config.yaml
num_hidden_layers: 13
hidden_size: 256
num_attention_heads: 8
num_key_value_heads: 8
head_dim: 32
intermediate_size: 1024
vocab_size: 4096
hidden_act: "tanh_gelu"
norm: "layernorm"
norm_place: "pre"
norm_eps: 1e-06
positions: "learned"
qk_norm: false
attn_scale: 0.177
bias: "all"
tie_word_embeddings: true
parallel_block: false
init: "normal"
init_std_qkv: 0.0208
init_std_o: 0.00407
init_std_up: 0.0208
init_std_down: 0.00407
init_mimetic: 0.5
optimizer: "muon_variant"
learning_rate: 0.0148
lr_mult_qkv: 0.4
lr_mult_o: 1.5
beta1: 0.9
lr_head: 0.00399
warmup_steps: 200
schedule: "wsd"
decay_fraction: 0.667
decay_shape: "linear"
final_lr_fraction: 0.0
batch_tokens: 32768
max_seq_len: 512
doc_mask: true
z_loss: 0.0001
train_tokens: 172200000
max_steps: 5256
dataset: "wikipedia_en"
MLP neurons of a small language model. Each row is named by its layer, matrix (down: output weights) and neuron, and shows model dimensions 128-223. Each number is 500 + 50 x the weight over its row's rms, rounded and kept within 0 to 999. Numbers have three digits each.
A block is one neuron, or neurons of one layer that tend to fire together. Before each block is what it responds to, as a language model described it from the Wikipedia text at the highest values.

Description: Ordinal suffixes and digits
L9.down58:542449505578537478530461409470495516427554476547471523528564498411486452515565421451531555451445468530486549572456450483503448451494555517494590587581417526543484520486504535527555476373424508474559525520482570475504533521401495472557434549533426477520445408576468514467554426568559552454
L9.down138:409566553578492468496539575434554539465485493544513491450466457564487528514373532433547509543479392437521559493568525536489469442445538402478565462476447460423504429541542574573521495464525545565510505535508462557495556500474472514571420489525425563567533547454520462522528528503530499482
L9.down149:474449528585507526485500444451495561463520329598536545382506546471469491515432517550491533453464596547462477481520544470508554460542458552514507494460490490633474537446365557559468570472527463523515436405470425536545498548487497417523527473617483425546503524530596490423464558534481501431
L9.down216:599598492511553565488420460518618646449486564510502557508549540484470508407480433479488507453532519472598535453512471480504480528489523531558551543421416514545537457463461479505569551500448593524572597559405405459532455569424476524412476540440522503510492536477419506500522476477429508504
L9.down236:570557464466510471402578540572521617459508509500526512451461518495493482443513499525503465463435501503491472436472502595479529582611528451597467525490501489479476572551478490484555592477440470454413498488543560511458512492534472509561531512493378570563462514536457496445581493423504523498
L9.down274:457522533475563442474458523496567477503492536564583384566536445522471569574502459484560533419407524554544516411473561484590519465453548421453535468449534528538472649430490529409535591498501482469571442505500456502520504542421509495481464494444531530540480529529403484541496474554438519477
L9.down346:553538595486539466489460478467469471471567484514519540480484523453540567447541415454502463517452490497489465536542429439542540442539551500436461456571500488470575525500523456573455428452460492484549510532455498514573529525609489499584531530485516475493473440542497417535504584403536524541
L9.down415:435446555523507513494530529620477466467427544441439494515513513490483485487561559457508534485560543436514482467435504430526478517474438487492476559357484570457522489589465501555535569535474501498572578492451471482536424527524445495491528566472547521431536568510465475479562605485500499450
L9.down478:433523515431475455510449542517545473492549470385426534460589600497495450567421547509441463447532563473465588601483463522487443535512528462392497479448498409465527425517560482520559526559472543560622563489468480526506461605554492530455544559412536493483558606456492496549559553585504504525
L9.down645:535466462413581382540463488585553509480504563570564475430520471394510514539596504486463446481473536546540451472498555535468545490368541394568466496528477497457584525553486523513442445508496461561581544515388628522500556481460424564565515519556492515526499435521450515546536465483573497493
L9.down704:555499430506548500518515456560529470502508576416515470554477532453478470419573518539569469462521527520542480478544513405461525474649440515480561440516546419450580525551469470538463470521414534456428438529523530514510423522371450590542476436479458461462496506520445503533539421578532557437
L9.down714:547497520517494523623508445569582494468459449507419606542542516525399521508430521476534450473493513489472547576593441446546487453426516609493471468484474539491477510521503445549581548512523516495426520400566446495504449488451513551525451443521563455501562459427468525441412535416438552563
L9.down717:486496493477511485522386505454517545578452530450562498495415549588513463500489458475529420509434615525567612568488609503491414489549489490486420494563527452467532522615439390541507509452550473509498533538548481468560525518481522531529483444561449489464587468438464517501509460546559464521
L9.down745:460494472481509548548441436514505526457504492471586458434537397443567414562487505557522601485492455462426474457563449506475554526485501584534486503509487573479475394514518550531465555428417514501590509422506467449376481438477508509499372530414501552469509483532548463502532511416541469483
L9.down842:490467464515547560423542497501521498513474487572484417537510482486534505500565476501477500387472461491547543521486461478521485510605510497440509530466597464463505503435449460555616507484455525538503431409571397537507552518336542490464477473586515540462533436525416480529473500512540520591
L9.down853:480406454522390587513517541456534547467539513530559502489421391488473497451530507547518506468483424502604446505431509482439496586478433499462565477499518421543529514464506495425448506554451515402475534545438555435516537465601462502515570423543508530526501543541534517477558506462509411483

Description: Newlines in structured lists
L9.down37:482488471461549535596563471527487486436496422567618553534542543505511436511487449480540492564462471503510518509459495521454503489523491457492547489510651453415502533590525364564460587518450548542655390462485455489544515483454505382482496557648471422510540445498446502419589497466380584559
L9.down209:531478546404546404520579517473498494483410514583631530599508489455531497514460500512455480527580515468535552547459509584509534472464555422481478498537546559507415476632564489568462552474415460482515420465430546404523499595616449528499547518519558475486549546469382543466480573461367560532
L9.down225:615511510517489454508480548516588516458513506539606447465520576461497479557505508531472489512545490565564527439484437541480440423469354507479436448449457557473570487551539495506454453574482528491582515470498521485559476491465526525513538521485486461477550470453462416577506412536510503548
L9.down271:537496470478519488503551430540589544412479507492412469520630571413575527529511572540538507437597529546495471531454475504423518473495448531394450547652610493533535459484472485517563455367478630502386528511471480468440538581510375590467504487521386581477468477563504525550555523426441437556
L9.down304:496413610402496550612457470491469462528393499468593434424563514486475520507508447482502486476515515404503566484431537543390389478474455444503442538571597488531414507521449544562513480485503512504532452541439573432516481494456507547501467467402576589565437495491381450518459574461450514457
L9.down319:505586444491471547565528543493498549471516472496531543498467523423525402539489416541423543552532539451614519490552464448550464449413484477489455450530509566479490546565447443529611543490389599499556466562543505440427477549439430437486553499559479451536545440482532483402533448429475522489
L9.down329:398462521524468458509519427466532428373530565423489543479527546524479561495437478524499399548565431507608483519459467534454590489393461504507491400513535497509450513524472514494535505555513588494533454461516518474492470564444552537605544461529509442503452541527464388536554569504464458493
L9.down412:514544525431425490419514458489498534511539450504487486550544384510541554404492540420620561451424502508481520501409402573454544452508525513490500467513428519522616441509471598518496512471528508569547436408514506494504516442439519502547535490527545524493614534578483400517495498446587616480
L9.down414:543547473526629441505457479491504429461489478575492472478478479535506551573521524482457494579496578545498445491533419536416471465527603541466499494597573512527487555515546432481501416484546576417444479471450546457446497520501493460550399464561628516479574556462471527412479564528441468523
L9.down545:525438510555542493429477404458503539434505576462481514524444444452559478507480504520479447454449510521489462536557455424469445412547526433452580559495559592485567476535529542592607483644546523466455464486487537415528639518495496469563517424444543527608418501439469536510424503493542538528
L9.down577:438505467465538463531431464510451534552441511567508506522445437467594517426471492443505461562587543450482516594418547479527601432480494664425452441442426556432553506563566565468634510471498553527553506512496517520411486471523484579521520479534611511482410588508545545497517456618472572460
L9.down580:577472447482490602485384429457594500467531566526503433497499539530515564492495531493605456484476449390450416423477444524473364509417513546404472543483498499516445492567499550454471537458538537542487525493509523485499473503617471491417496389557479506485441514455473434509577576433423516452
L9.down691:515506564532503435489450484480380489498537497507556503471449643565460481493463571470526470466525498555550477562534478450586471447461530580476492481442567559498501487465486545502505649565503492531447506459514596481587453513495513447397574489548513508414546523412452491414496513570567535504
L9.down860:620539515473401447481576489524462409450571584430494510521470510516387441428542492530485562401471433485492543585500428506479546472469595571519515441491529526493484506617405551599462450442527494472573460502579480392538513493408493432493621460505497462471488520528520499468440422470441534505
L9.down957:537538528428524537486566558513530512497510479567548518516551493506448419499571583597462493421469494500505545570535490576559459481576602462548384602544469449447458350595489472473442423539531434467474418461565448454531476515559504559506544493544498490448501530485515486507516465497456525451
L9.down982:457546494480496468435487429555547451543441393521521428489477515510581503529523575395529522568470538544501555461504387544491549443497447573466492502483576456428534373580458499481556536439497505446557556556472586507532516462522497537572437515455569505572539478447576457436517509478475496471

Description: Adjective-forming suffix endings
L2.down273:553448463499490490433449500530545533531611550447507475440453429427458499475560421545513466473491444452507464540478502396496505592485453458545549528528528534527591482470503497529524495466556503593617438505496556472551482555429420451504503521470505479490478532548559504567517573532607536543

Description: Year digits in dates
L4.down267:462480516494529532460413433581614461502459521515462552585481441425448482458395517460497482505439505435446549491476573476570480496453483503507554548587462503452519534512501512398458426548503413593424510533519520570484539490516505488520554521544495431500483524556463528491558382580474535504
L4.down278:527503504471372507605499476627580562460484476531450452548580522559504420514529521567468458497591507545428475504466518500499533433438454408422594469511575430535426444496596565483437401543473501570465606449499520517426513497460538554486537423518453524547469426554522494414507426604446500596
L4.down563:438397537517454605503534543417522515564508461389489480528401498398504454536478490480530513467553534541458388445497508568545489539531393462438499503438487520475416504491491510424466488515479519531511559670451454541558562617499496452484502465589565444493458628453540581542526357579464459481
L4.down870:503454477498437513459424620542495453600467473499518544475471489622548439483483527513488476458516530494467471500489557494548483535595470533456505430573487482423503572511474452544581464474549486611545431509579528554570494541530547436478529383474474467376494513515421486482453424554544528464

Description: Indefinite article a/an
L2.down505:546578514520473481461510509565542584443561441420497529553597454582636519460552517404497475472490486533437555462562455559534503514444449563478480522505456511346471584608533467478470558396503588505485414462465457539420413475415485478598522595447576439483478486542434458471502474442466528468

Description: Infinitive "to" before verbs
L4.down25:480511462484522450580394424542519528464521525576523539577540471446534591572589506459423443442537488494439460454512503476521486601485450507516425494536468491528407455541397508434476532582495466507459503528508467519452413477477491484577512603480549531432480407555511470517563459442630475529
L4.down138:584500494536377550594555420495585514585531553575520501503551502489524587378527415505534515470515539566482511563618549493456522521459421501541485479511490515451438500428505481498391411445526508451604498448570536533561387474440512492412505479601473544408515529493424441447507560440578427501
L4.down825:425455442531497526482466469546499464516521522480425404510488480562478494516480531599525496531500520491588438493550531470494554513535545468454488539524513518504453523536519585390482508480380493373477485474526530424447406548567519480567438434520469392565526446451501421446587562468479494552
L4.down1007:472521490470539469572410395480562460517452500511495506533539527508460608507544496466480416415536493456528559473494514488493439494503483507530546465580449548501453497478503524498537532461449497507498472471521495448487327454445513430507502493464472468530496445570539418431574494437546527507

Description: Pre-verb auxiliaries
L9.down0:416512466514468508506548416547576498508521549536534498549511475508483534528475491596471488512603529430554486462492520447493492397384560474568473457563483471506507502556490542449510443506556397537400473571565510431465411452463507417537442455413597552519580496585518481422523420454534438565
L9.down12:458518495485505501466457498533541495527529438415396428627494514457573451501502507493486487534441502449494524521503446600521513566496460500450468495481469479482504518478605423571579513416423449451514489558554540563501431453424525499490392478495423494474549539491523496423492518477486491474
L9.down97:426500474510515548561471520466454470513507480459573485474527376395489502465469469465481427452604545408519374529455605462509514384479485506528524578435550513563553456443483499480545497494475527526577531508404517486483452496448512502528462419480440476473565523553533573440513502447495516494
L9.down211:511525548452547471430476488556483555502514443566513440466536444501428529464511491414544492519497492439543657399442480448476499505504469531540441526543497517484437434439517511586474470542565521521387319506491456538425487522445588509518464514522476545475476528487497418505481540528549527518
L9.down316:507516387581472402576457525545512448497505554579516569518470569460498548549554442492563485555524542520476528469473511562534459549515435430582417519509463513459378527531504462515570391435578460466503477479506540459482474448463500532568436497500354535480414508532504481460472482432510374540
L9.down320:545522494497441496465514503459441525475588576516488507428454447505510525463479510519436558520478455492481449514506567530505504530496436440423526523525548471553481485534437455500438509562426495369533563550502556537498535448582465447538502513550542546545483515451567418544506409509445575457
L9.down409:541451542587389619517556517554563527515548525483541375433567430514498527455566493482559540409368491605527527549454488538453452568465531561449479496487474420512529530489540468463481515465459438511486497531483548488548561534461520549510547619473399556527668470459376451494473503525515452430
L9.down437:447478498550520437594453554621567378564482444434483492501512481490512547539500448489559520477461507469618563510551537464514470494442505517483508508526489443596481462518475511588524436531457453470513472436474534503497387534399506545540503550455514539431499509497569492474520547469567601498
L9.down505:479434516467492484456563454400533485453584504623484438580445516499441496498544505508485554513524515455593499511499515577452519483461544458494413484514532555559505472587477643466539508543537600517447599544532511490465472483497507493474527548593471481506464452502450454487483432495552460570
L9.down509:489593603545580503501455456476472425553546580400462494475485479543488507441543554492511492481551458383529467437516460502509468497487531543492468480486445556479515565616395606495489525451564534537554591485500437585484560503472555476537533463528414517524465579461489442529555544443553540513
L9.down522:511527472548475522527438450469513476571437569497585506546511531548506522534535498438557489529412385481573505448517502483447424457534493363528545516481560496476569463466562409461516458388467525516496418505558562525461517666451398430447526531444431388519491543495549438494478455457586482502
L9.down585:589470597587473590483412446488533512521505482491548518580567516466513527520469478527484502488462494454491590421439626488478531581493514501520500566568498508480437400378479473513394446497482486485483420433553486504478511560561451472487462498331500559568492476467485504433528543494498425484
L9.down801:431545498385521561492516583579551462562511466438422534534544489482496481499530477462473421425562577527557353439447516459445412558511512478569626495515439427470496525475503518496558452529535555592489429593514461458480446454527458515539475477466529458599538573523522431502531546446502476439
L9.down953:444529565426468439599423527558530473495564565566509494476519518493503458460500477469467576532561535466473517519527512562441627481500578562439510545465351460472503513550497603497558537468538442553554500492443432568497397561552563546403482587466531411418441546431630439467530546595511498554
L9.down954:501581434541552503462505525463569487488517506500465528566466488485481466461624505467518449482513520436527532423520445537499443414445499476585506494430530452511552580605534488602525506459501487502457453558519482517518495493548529354509462511522452549521533395483531515446533458515510445479
L9.down985:431407502546472513465377431491479515476514434614553512504491539496515524568532458474511497511538487497532485529589487635540531418410550481514400450553487485528633541487543583504592483490495493555507618482503463535528427422500479462447421484519387430576524560478415561473453459550443521506

Description: Modal and auxiliary verbs
L2.down821:566543503425423479660464506456522419512539567542488490466549555492527517505476526516425442500555468491547502468582530378612381456516424527547487484561383492401453527493499434490463505480421513470524431546518499538531423475508453487456448490499539520494457463594460467464540502560506519445

Description: Clause-linking prepositions
L2.down493:537583496528495427481482573603529591452496490445440543457588489452481443458509448497476507410525506543518449484610477648429515486588473482502513562453611571484488476576549524624510508486512506467430552479469505535592432489517543436500513550489432515409519539564421462520471592437557418513

Description: Line breaks ending structured rows
L4.down20:526548489496547602499525482539516417486456484535556518563487507516476427622419467540482451534485537504528357502490474482675441513488444509473538580458520515520572559538524453559496572476434552510475444532572564484403555510486422498518487543597454567554563500565512441435443575634583393507
L4.down100:528547459523523493599584534579547470459443500581524565544438470482445373461443519502556462584474619509583522557475531505465511514538492441481425511510509545537511531498549538546454573497510492518492535406485542486357512496463409456510544522614450445501547564495438559458513500485489442468
L4.down187:440528497468500529535487551504507467478501534461523526545480439493469402411454490519449464594547602505482456493493473511446531560525520405506484479493485493458545471590561461525540537406515450557523457516541571545434487468409440455472512522604550437493583414536471465432461442513474528487
L4.down206:409457494447570430511516594539552422503457452539538403536433399523492458427524524508497487574474540520468470539474446576461424432524434455518509515581488569588552493542544565543512519490468619496518524502400488478417451407520412448490591472495387401463498532577546534451529561498447476534

Description: Adjective endings before nouns
L9.down8:527455511512467468512545479450447523457488549418471452489541538582470516520510478597405452457461508467543542604417530605444591514503498501442501409499503475546496528542516527419450585405484427519404506413520580519474452566488493422457514517515592525552505511568597530494465443545458496477
L9.down52:550442468472529580404454526442474374530475496444474510495534478519532502483525561511549485477511541479519535541450525526436463443511452535449486529612532570491499486562499517479437443551494523565610560477501525418464521556557550614426488407497497453571467362502449534483389524445533475460
L9.down130:577510541527521484507496461537504422474485450474546459544500482467571466439465449526445460486557572435479496550497480544503527561418493466498489455526388538405450480512508481394481497567516468536581517477532504485602418531451469519480616483533469492534520487550462519547475397438582588564
L9.down191:561501541504515503568499423505502363474479485483579467538445562482428472601485499603541518441481454496543580429458563564466535461478519501441521589543500527509430489591474483493584447536520519552490563426566438509508358524507499500546546455592607623519523599457502501519468541497516550503
L9.down217:538506567559415506427477531542533558451554548445497503565509519449476506559502482591530497504505473568530558487496446530467488545455475577451371526491480499490509496546516598567409590480506383509537469478466541469562490517518431445497523548456424469489521485503468521347506530496539594503
L9.down227:459544485411569504579490483563394514556527457579512508445604548433468522478532417519520500457438520543495578460540501489452518498464430432522464493558506540466593460441429416585476474530562440528495573464521542511470439572529505462420497541491565505455429564435416567513441529494397416492
L9.down328:491506421497488443465501497537545469429606464493585508451455501454531518551502450515500507483610458419450463564476467490532446524432495518564491448516496494426520520476370581486542560535532490498540524466470511493487556575492483545570462443539581471393511503664504522478457480509499530576
L9.down336:444429551516449458535420482500515543541499568539564539412550494387504455573489597630545460412475539526476483461501526546489560394503516585447574493568471457535534451461484515437526428495540446450461482426507449518506495610480491527431525434503492441518517498446507567542530475508565538516
L9.down457:387478518491506560586507496498479384532526512511527579514522553434532529540560542501482498461570569488567426427549514551447467667524429526511511527544544511504436483429520486512495478585520491432520495542571489486520490525518382487456436435501438502517471494512466468581472533527511471402
L9.down477:541461482556476557507497466521498417496549503502423541544599487446544481415534540483517418557459556399493473473531577437510499514562507463616487469520463459536493480518475408460462590538586432539604456519464448548457490502495482529508489510436451544447601467482511480533555477468599413514
L9.down543:458453482452525520534427484557520512496619557410491562462485541504474564397487503527458498491464506495531542457506448528469563500526447520531522471463486440504466435485470433508447513471569494486536605498470452515512531571447449433484457467515457446427527432459546491537513412481547446531
L9.down600:434521576428497553466473514458556509570465451524561577509543527533539522389486510543537456469544558530574475519501485444435488478510543482543535485539497657439548469467468508530441561651473466571555493432517465453470480448504490488445446520482479449616500454441489458505521461509510476544
L9.down713:524555476387605595524469558429568479591557558471536535623544432485573498563493395522515546416495514459571503515497583581534549496518498561545451562458529539477479512511525471692460565493558501518506404507458600485485461529500547628525516533531491435582452602519436524473479463489476504508
L9.down742:651378513458481497578558503477538468471502587409490517429509529520454408508533481492474503606589524453514540429485568450512485466473406555540560474505481508479639480459503545489470616524529475503563444501466525575474597561472462465555433479529472396427519519437588578476460535495501472457
L9.down750:489520545503472475473575534395487450534499370513498494542469502533426428520499580525517492419572495538526426574561521488514465502593486523530576445499559519601582605476484503456531533547515587485496420511549478463477546458461502484581500553432467507419458466516529444464479502542519415565
L9.down768:492486515508540539478466475519449576484486490482500497595640495464450522469475492554538454562482515441520527519531573490598465587469491529616524524485430491425502466447500469558539475509456550474512536517540531422610490454428588458441518487462528573434491580476469487454599444518458462484

Description: Clause-opening framing points
L9.down106:470479479448534505490478528493441498559482481612496561502492535463579429467421538489423523514481546562492588533493582462487386554444415503469478415637548598531537468504502398420559493569499438459554462550499516488539449544453472507497518534576538507423499523517477445486502470538413510540
L9.down201:508501467538416492562542501384502489496550551463476496478532456581543399431457450518545524408579438474534521607494632368501473454396396494547526605475497513512434522585542503517489547457466550510574605537545561473484494470427484440562554514543516485502524497447500501617615515498483423511
L9.down260:484468464459530542451423526501437443553374458439500493448601553415450494514483557546472461501448499507505580584537504520525523532436489593485453456429478522601484487537476560485436519554503465463546503498465545474413538492553540583433502529610524427468561416462487545464436566579439553447
L9.down330:544526527490457572486506488465502494520533436422537534474532436485582528458456463524504510527407582438493475446525474552523465659546495459486549418472415530452414383468452439478531549413508477538469537508469519517536481456493508444517428541440483532592513512509470511486479579524524463473
L9.down384:563407522416473488478516541406504535527525456516474467509515477500562441479502556519505479410612490554503462369531526476460531507463516469506522542501508507480478556526526506449503466524553521452572536481510518522546451521533515440560504477507522470456458505573470571501501449436403529488
L9.down473:375572556512514461573545473525481489554455457483451443440435505490487421414457471525529560558564648514559539516501451398595479554504490476525492559510502414553442515513497535483443531478443482504489526531516545531542529533638499435482540531533502459504494549526581459449656401586377526410
L9.down604:539461511611517456534435527463602437439492509396429434549513577500485482479490547498529491522438567482552478522509463581481560548533450542556506451515516426508592482488487468520377550543473532538520474459458479518534499513437523480477500458465487530509477442602498445489521513511537467517
L9.down613:498464584507535480544496530502541526500568497506589344400479554482485487479522481660502422468443551485547565516524506498512535501461448605473542469414453575477544449459494557483519482583475483573518474489521497509551468569563502384512477494504426468453476556480572545513466580485525414436
L9.down637:560484628511418467444572445509447457486559417484533543522527463514534417477570499490562532528467493540460557397484466561487493484510477523572404429510548539506477511539535569553527492525564484514560483425460480488576509428513528418480449572494521446538514538447571520451587492504433473522
L9.down640:569466564516570444606449515559546482510503472546482620510441548481441437392481522457590557457527541474477443486484497532513478586457598564419582556557581553455501545479520469507486485551552489470582547487465498499539531503487414606535548493432573495488517505489444423606538522497503482565
L9.down729:471434464472407460555580446492511494536479615582484474522546471553446427491537436461528491486502546525393423535529466572500537482490431447525480439493466435502491527540488508516568534500510531559536488445467520538451532567527435562552462591423553435493542412528516520440419494494416512478
L9.down772:515433471538475493536561579507519503440452499434564451525534434415553452429496548471498383505385552513548400416549543481466508459433389607484444503488550595616589439530502618532515484554455513457588446519470505439600499531517578524462485490488453558546575480539437465530469489492571462461
L9.down895:388482482457375462522547550466585510504581469429471462458473470502574409410503523586424439457578454559498517516571450407479537538548472491494489473539556593496560398560493529549552469553488505480582437528616460471475531550454519565474484476519473439424412503418463483589439506529494404498
L9.down910:534507436511497464670428550521513492453536474462542480542526551536432462474460476561469383535539518498389541562484416435581461441460412490483559502543524523556436538459409571598579551525534461440486408535534466516555497470521510426491551439496479427553473516487541430444536513491505487473
L9.down965:481570522547487546522497466401585471544489501529463467444460528475497486441530454519570527580452480519475473489486466464495517510480516501432416443449450496540396475521510482436505441424526567472604622581438558530496508553502527444519575521507546560516494555436456513487428556516485503587
L9.down990:454482512523534462569501507599506595527544410538473488475575528472450478428545519489529445441428492432460492515514496517535505383450449575509532439490505503546367471479391536536486522492496442573432531467401447550584509513575475484449483567457498529543515450456475523504495410471566457525

Description: Proper-noun suffix completions
L4.down292:548521479410514365520462514488598474627527522311555439540503484431555423572575544484461512460524441439501480507598440500522521459475467541582519553514509486426543545468514602500447523469587417512584493446436517493478503509481500501477563526499518553415606625435507491411530539522560603474
L4.down647:524492501489517515519539533524540513523473435368503515455488534612493430479571414573495498473568486454597419534514416582484532455510487538546498457562500474501547528469531535569513508475553596573594467471499556449548496522514486546539524551546560544420444437442447510515469505466576563546
L4.down918:461528480512615490513508500604555495448486474545553478443426466540397493574511434500448461473545572615512508594558473555446474481533441547446422559437576492474511450568537508574442484477497440546481393498459532458542514546524473430455538525500604473470426489472462505388558462533560366538
L4.down946:447460505503453443513537501457441475506442506475510450494545444565555601528446496525555487511523435464552507539537547454503533541594452501503499507529527562432550528502530476524443478415586581516443532434507554414605443436437496556529566521518493434393464394481485564344452502612563546416

Description: Article "a"
L9.down148:514460510456510466498492454530550494487436536518490506469425590556453467559554473523457522538469482558365441488503538441495460581444535421531439486490435559541419405539485516552459574569480494572516536531475526455559501530462437604566557410484464487505487517483524435555436512490516477635
L9.down155:460471509563545511443507485501539476432501589502556629441507483537530502490477464506392584473563522492552445555449520521588428546517523433433512590541500585537552482541521517471440529506552473467476566539464493541441426476520524428474472590535444559477508545454634535457505527397505537493
L9.down167:493437477470487488596558504491582478511535521372478466514498410541453493629555596573518522486497552526511548413531521564532513373440418543484583523323587505360448532495451513548349460478520475479484419511510571452474508525544426571561511591419426524568522535587572482516583516491453517517
L9.down287:527459563429499524525506400514572588484456482480523500513517455496548477496485533495470358551532547554569614531551485458498440437480403589542474492459523600419415490489475485484405524494446523470514457538524499506539479525484502414406522497512520505497524478586464538530425471469528504479
L9.down347:548474459406563523471517515624560510492332475513475555583573427501434502494552466496404428502414463513465494443537497556483464506444443472494518502481466457478503602552498431516476630538421550437626451425450573602520454474540546433497530466472537487519484511502455496534486550463463570478
L9.down472:548471562490471456489459465633570495481439456575413544511476454527486491485469500429437527475534555559502449446438571490479461479465390531428499562502464443450570408561537535506523489557478452518417535478487510487435497509480524533499497628651492494583466493582569483538455543465543554482
L9.down507:447416483578466510490450452503570557416480564475439437509541552446481402546547504480432424586457524513439522543531396506580515552469482442454540555467539474431469567525437560525477516536513477456564512548571444376433512514493458412550449520538475534604490537518513433520561427447482457460
L9.down524:520444555519518438560478534497565558522455532521614451496499442551494454502513561452547531500528521541521499463440444413512464431486500550415523523428497538565465493525476592463470424570488514470546583563536485513575530593576507430430518526570574520543455495466481495624553438474514443500
L9.down533:595443515468492574562459570490486464481513600539566384537589490420477547396455418538487501566423541402447487466545475513506514511452423594585471544432556526496448489455477510538530464561569520496449514541534516461556443477477462494548564423523453531537553502536477565519485520570511457526
L9.down678:492560576488501421504498482508522481462460543482539481424475515421427483476441538533424459511393545500427515575536447477584516539606432606537554599534558511444576560589485502608514571419477536523416458519497469448471494518445445558421493567494603544549469582423386415593539494469468556505
L9.down720:495524516480380553454472500522485524482565467429490495535574539467527477473538518463519575654350513550500613513519424561430501531536410540433553529465515480526439558542485570536431569410481533443456451462514550460528480457469529438488445599399483557541593562457441506489555501562482493448
L9.down835:519549415550463427389445471615517508488602511533436502497466474430559476425484497507464513544533469473526540516487458550427574541425400486456521494433460543499477549458569551553436504539554474491487536494574524508551483527500547542482564462458472532429494522471395523531525429428516427532
L9.down903:444413523462468461550466460555468479441534494488529566494522466398503514372588564571498401537548510451546473435603510551448483559413492507488492543561476503592544564484508517513505529473517495479539500538468482503528510414478460443519533502432507558545530566588503508539465407570509585531
L9.down968:499458404523575543482482530515497523563517508480512450463512421506641442469486514582439523563459574474531550467495559460474453503489438538545404481448492410486441560452535535524507544558511465490470651379482473458540514463512450507435492522472526546532489430515485469545524452466483476551
L9.down977:367518510513402503424511484578602532531513502530486478380481454530457458396436572466521481479513487528481567486536419549450565457444487539447532462487457548461471502513439489472531511406465485468403557446519557452521579530402445437534463551524492554460524504468592598423519502554501583483
L9.down1002:549497561454523506565522475495448550503489516474511539501631552571457487628501551526494519446485474521466502471497457473543604480601483482496512580496551521368560527534492574553487473558452597444506420499425510529492472560472527439441505612533532394545508420457497436496393572504485578555

Description: Line breaks ending table rows
L2.down445:476563518508516537444454495565595479468524581525539526466469526389441449396564501472475497464551514513544552570503514436479541530431507495408423531550444487485567538498552419588466484477424529508424446601578389465504556445431524525556536495490409449503544480469536477447390555450452462528

Description: Final digit in data
L2.down596:477516572556470516495564427551452630557480517556537383567422443382601440471409466606535548503445422427462492420543475418485494396531449589455480479480537495535524453404506481450562520504463471511488524460461550556456527510569504455422400558523553460554538467456489439600497487561470529393

Description: Noun-phrase start after prepositions
L4.down588:588499489504443552500564544538431525531514483448421482614506419438472568542573483467579441588543451531536451499442428574446474432501358456481442536472494481452523521513427523510489472527533470478471530468476575599487549567444554567477432603483361515489503475502420459578571494467460445499
L4.down679:562502409443458431501532574516507532510541420442532466529646472379465442493573466438509430605520573470479538550522420482423440398511457559476522494438395514493475540536491560542503465476549498468569489437528444462514551599457585466462486560364457403501516498511496489552524575461419540473
L4.down771:413513546533595525554553523454585513407482517447519496533520418465496545505574615570459519538485482455541424540447621520547469476477428540491436561501566439487406515542483485462507518453486412468456483515510428556577467593429451560548501536385518498498523503547467543454404470502565546514
L4.down887:449488537544406511385449498504474523505491373572461466411523522564509536491608448517582511575465466441517499451519454574512602511469393482580500571606515537400421515466531462552552533506457519570523384537572455447556475555487573524437536615538498465455541502443615452496609469493506487448